Weights of a small transformer language model.
Training: a variant of Adam for these matrices, 1013M tokens, 7729 steps.
MLP neurons of a small language model. Each row is named by its layer, matrix (up: input weights) and neuron, and shows model dimensions 48-143. Each number is 128 + 24 x the weight over its row's rms, rounded and kept within 0 to 255. Numbers have three digits each.
A block is one neuron, or neurons of one layer that tend to fire together. After each block is what it responds to, as a language model described it from the Wikipedia text at the highest values.

L5.up918:143159159103136141112138179159129145124144143134136188141142122114109161089118132085135113081112161124142132096116140167107126107158135142133084144181126119177152155127070157099099153145078144142087173107189112161164111139137104126142148090112097146120101127161142156109111098126113164118
L5.up1242:120164167142126158103146145145133107162122182097132113129183116137108101100097108123131114106127146165143109100126096134143137145154161113081146132156116114132090137170132120123117131162131183140124155141150130116124124155099165138125128079121138105155121144184215131158103116128092176138
L5.up1767:123127118095184150119108126128122114193132114119123122158140134138135119124148107130137119103150103173120086122101097136150147164158162177178140126148178128118097118120131093095140091120147111124161150130132145156143158143131172145127149152145152122134153173109129098143125142116146166106
L5.up2183:159135151119149117129158147101155164150163155105138127138096154112148089152128094146115115076121148097111135062138137109070145100101136126130139140176125088129130148090127139098110137124084114166123139125127111178138129141125135115074106105141130084142124113106105134153098170130153108107
Responds to: Word and number endings

L5.up641:150089184156126151131117123119094123152137169118147112110108122129102124125140086114155069098118126143173124074121103153112151119141148117152082154112142084135144137059140124088149106149125125148129123138130132179111162122140140133118107105105102162118107140161154112136126117157118098113
L5.up737:138129155151111106150099093146130149137135188123139154112139093090166127134140122069112127090137098117133135104102097145103111126139135120097127116089122144127140170124133148161116143161101168139160086095064125155118083084120170096143127068089123150160095131125125107094109116120118138126
L5.up1093:150148140140153148111107139103069156102154165120084087105133104140109129070171114099124095130098140136132128085140113148106118107144119107094099086134137120110141093147125129163089141110131156147174160178128148168155088169134119045148133090132109137128125060126170136077129133165135106081
L5.up2566:152138153186156132095131119127129119134145103157156120167124096173090123129167114123125111111090110185103132127136161165092103116159103137160117134143105093145142123146120109130138139096117117158113093147132136144177104151155132089117113095101084108155106119107136131105147111135080161102
Responds to: Word-ending suffix pieces

L6.up2033:164147114123143107146127107088136111159153184135143096176105085105126150158178134091139117118080114133137091133095123133106159105109130151146111103153129112110135130093148112141095122133101091103154176123117119127128130104087101115151165072076126101161163094126179127167129142121113121100
L6.up3325:128130095125130102089150135144132146189108132159127123165124110153080160103137151143128146126160125132138135129121169137111123143122150127090123106142106068098158105101136095126133088137126127094161150088138121166089097101153142153144117122129158099134100163140142094151156182116110134057
Responds to: Continuation commas and conjunctions

L5.up403:123129089126135142128120099150087153141117139100154133095121150098087142135156126130093166079120158103157134145117086108148129139154094148158150139150136121159122120120167093124148093144095119151116142120126152177133151107125186156145076115093097148125121137178140133131119090108140102141
L5.up532:175155134069122138125083115121165137110133125140124132105098116166138147081125136131083124084098131133153130102100121118162098130140136108084126145111155105128116140148093124109116127197124124138118151113123125112152134095134110110121100122133140124051087126091126112118122087114154124147
L5.up2444:132108138111056114119136129142152142121135149109153129134138151167124119089106160137112194093098148161175170115100117147142112152167119160179129179121125136136126108137137150127154169128099129120118132134084181130138151118105136120134177163093092098108122119098161149116116115123150125118
L5.up2610:115137146155104179104149147138111121085109133129151148097093128117079087123141117160126127099173161110180128161097132106124112117122097147098126105096142116176161144127158092127125128101082149157136115119119132138145133215121182177120133129121154139115153119123137114124136111154146124106
Responds to: Sports statistics table separators

L6.up411:149168136160132116066137148139110150120128117133148146085164151078129155163153149089090163099108152129152156137131106084120138130115156130129120051157119127144124163104155114134119138104111122129143122103104147151160123111118130103139091129123141106094148113116132109089145133116120097150
L6.up1694:155144128134122136099165107176151120156087141114130137144116117148144191139133100113111143110146152166155165146128074116084141144148118142154088093139119124141119135129169117147099150108109114104150126118107121142169117107126112107138113144129112157114100162133124144119142117170128100142
Responds to: Predicate start, numeric hyphens

L9.up217:113115126105134107130121106138111175126095189113113077104168079140132160141082124108155061103130145119131092168128130105133135095125069180112095136089110154138128147105150119123136162157096147152115128126111066113104128133127115144125122145120092142144099134149121129111166118143176137121
L9.up415:168138130135113176169136136103151162122115127151122093092150085105116138164140171093119116140138115095185122123120096122111113103137158101168144102133165135115147181117143147136118146132115163172121086167161098134100090136102142129142099152100124120112120117113119113175138115156144149147
L9.up1227:144132120123145157123120167130132128123154145128115087139135096120109082117149122107171111107179130118099142118088109111094080114075121140131122132114105124130123153128126118175146124164146140123115114123133148151108129145136083127109151150116121088152126100130117130125125141170141122139
L9.up1541:116123154116186140081145126150123154112141152169123115145174097082115142159103154140146125152120169128138136171159089141139145142134142142153153165176108146103097191119111170111118122126134127155132131120136091137125123134143095155200123116130096138183131080122131108122120127155153127157
L9.up1827:112077121142136132168156130141148126156108141146166092142144096129164160100125152066109138105143095128141156143116135115178111129124157112126121139118145191144124144173136153135144116111112114152163138149144091145130119145183165153170147126112076111115159168101109107108141126125083158122
L9.up2310:152160124074142112121121146162105121118107158122142093122203151110158122157098111106149162130145153121124118132110130112107117155122127149135132090129099134118103153111169110121146131122125148185145153134140108170138157129125147157149147133096077112160081144136111122052124095158144108176
L9.up3540:091120125136151171128177110131131157130106123105129184168136139113120162116118123130115121118092123131135123114153106104154155155173167138155150090123106162119151157148155174157106150175123137170121128141133116128158097070138124164140141094149170155148185066123124154089100095122146115153
L9.up3718:121096149135144139174148121121087110141097143108130110157148115115110177165127143019140112095134102130092120133163118138136151151148133166123152102161109140148141155129161121131135114123122133156142129146124166141131109116146153160158079103092127118149130131123138102122102150160123116131
Responds to: Span-completing tokens

L9.up208:146157120101170182103122180108126138144121172103119123088133112105090100149149160126152120144164146105102139159143143128139145124139198123119125124151134123142143148163152146112106100154166126119106153121113121119139109123132144148132141162147129126169148135148139124112105120092154163131
L9.up1138:131161148150151175131151102116133113148127120092119173065142141156106134130135145107083167171166096131140159093143144157112103156128123129102163113113133104105110173130110099130141090133160160157155150109099078137116130134098121114135134151111097132134094123143130137121101086174184110117
L9.up1666:110158106163119151153128119131084151133091140132098077129104137146144155150134121115113111140093134064092124169086101106126142136184159105117134127139156109079104118143114155088148103134149134119141136110117056115090126072146096193117171108107134099126104105135133119179136093128109135140
L9.up2085:112148125127097161067115091144139163158105152132100107080099151166148132161142097108154136111151163114104090139126105098125142163153113135094104148131111130126126155138089133121094089115132107118132101123110107125105115141135157140117196128124173157134093091152125118130090119142122124134
L9.up2448:122137157096155160163111129137137169153133138146181157126077149124139106141115117124168137092129115131115104121132177138155129138118097145076123161170139129126102123156106115136145119131147131128149164185103108117145120113147121125081122146109142102109130102135157124099093136119155123164
L9.up2462:144141114113100113117108153119154132122149166120139127108187137161135123110128118143159126155139103111160106127159101116164131166140100135086110146179144131112156135151145128081132120129168121158107128054080088104139124174134118132097111120102170121129095138113120141099115109110158127117
L9.up2762:136156135116108104107094128101149110120129120100127173131101115138170126195134059134118127159171112094134091122146144159131104140117158122101096140175116108086132085114139118095092122088149105136158149170143139136120093125144124140093143163130157156133148125154106139119124056130097133136
L9.up2935:132122132128134120103106114136139086153158092132098146109116116147157148132153082165147180143153127059108132182112148116146100100128088132116122125136097125105117123128141135130090089166148164063148136159106102113140096182127120151136135097115128159153158108108168135125099090157105116117
Responds to: Career-step predicate words

L9.up485:165132105127107161116085160110129118136157107152151116097143145116129118135131118118154136113115117158143136112108115096123134112102106084121144128124086135110152115124159121096137171121104119125115106138100136139132108115116096122083135160134129114114095137099161146126134175125192146165
L9.up888:135136119121096091140122122129171129143147198171130130117165113178122157098123129162100113143143124092144124121113144136120145136140138146135119095142130156139113102156127122157108113144121104116090139106114167165143141116142142109127131130134090098106102140135160155117100110106133102119
L9.up1061:149203117126130134088097110127108151125121145105117131127112101092107122154167136136121131093143132113166128171129119168131143146139143125083081119108093178127120144149103128108093185117124105104108129111093104122114140068099148100138157057154147091107092126137142127112144106150130161121
L9.up1352:164126110113083140119127120140141147143111188112089097111145097115086141116125160105105111148129138163122113093109122115119148120154070170132099116150102168100125125085101111165150167155104143140141163116121101162107123076141147104125178113157137084136123155110126071110112102096139095147
L9.up1797:136143131143150139129148140096128168149146150098144133115131098121093132106123122108141097111119125134138157123099119135128103108104145115131116168089113123125127106152099170165077108128078101118093138157142118147129105108123093123155118112119142127100088115109172137137131120130104128133
L9.up1901:159171149111120132121122114109119145124100156105148137127147126142125137109192096116119135120180106123117138136117144139103097156178096077143091094135118138108121123115090117131119086123127139169144115133136106156102130127158113173122126120142150080145158156152116112140109120126084106104
L9.up2499:147133157142125161114109158097157127132106125144149157108121085118100133096168111119174135082137142150119124124112092112145134123165116139135083114119121119097137137152118153127095123131113099135123104111121123121117140142147113121125073107115115101173133174118111121116133063109141090093
L9.up3198:147169107140129145164143122170104132104086094121122142127153111121139169136116120143095140135069153120140156100108142122136109115117161103157114075086147145134121125141149130180111097147096156158108143087108141147126101148161100118115107140164135096117143115143161129092162107130131132080
Responds to: Coordinated adjective slots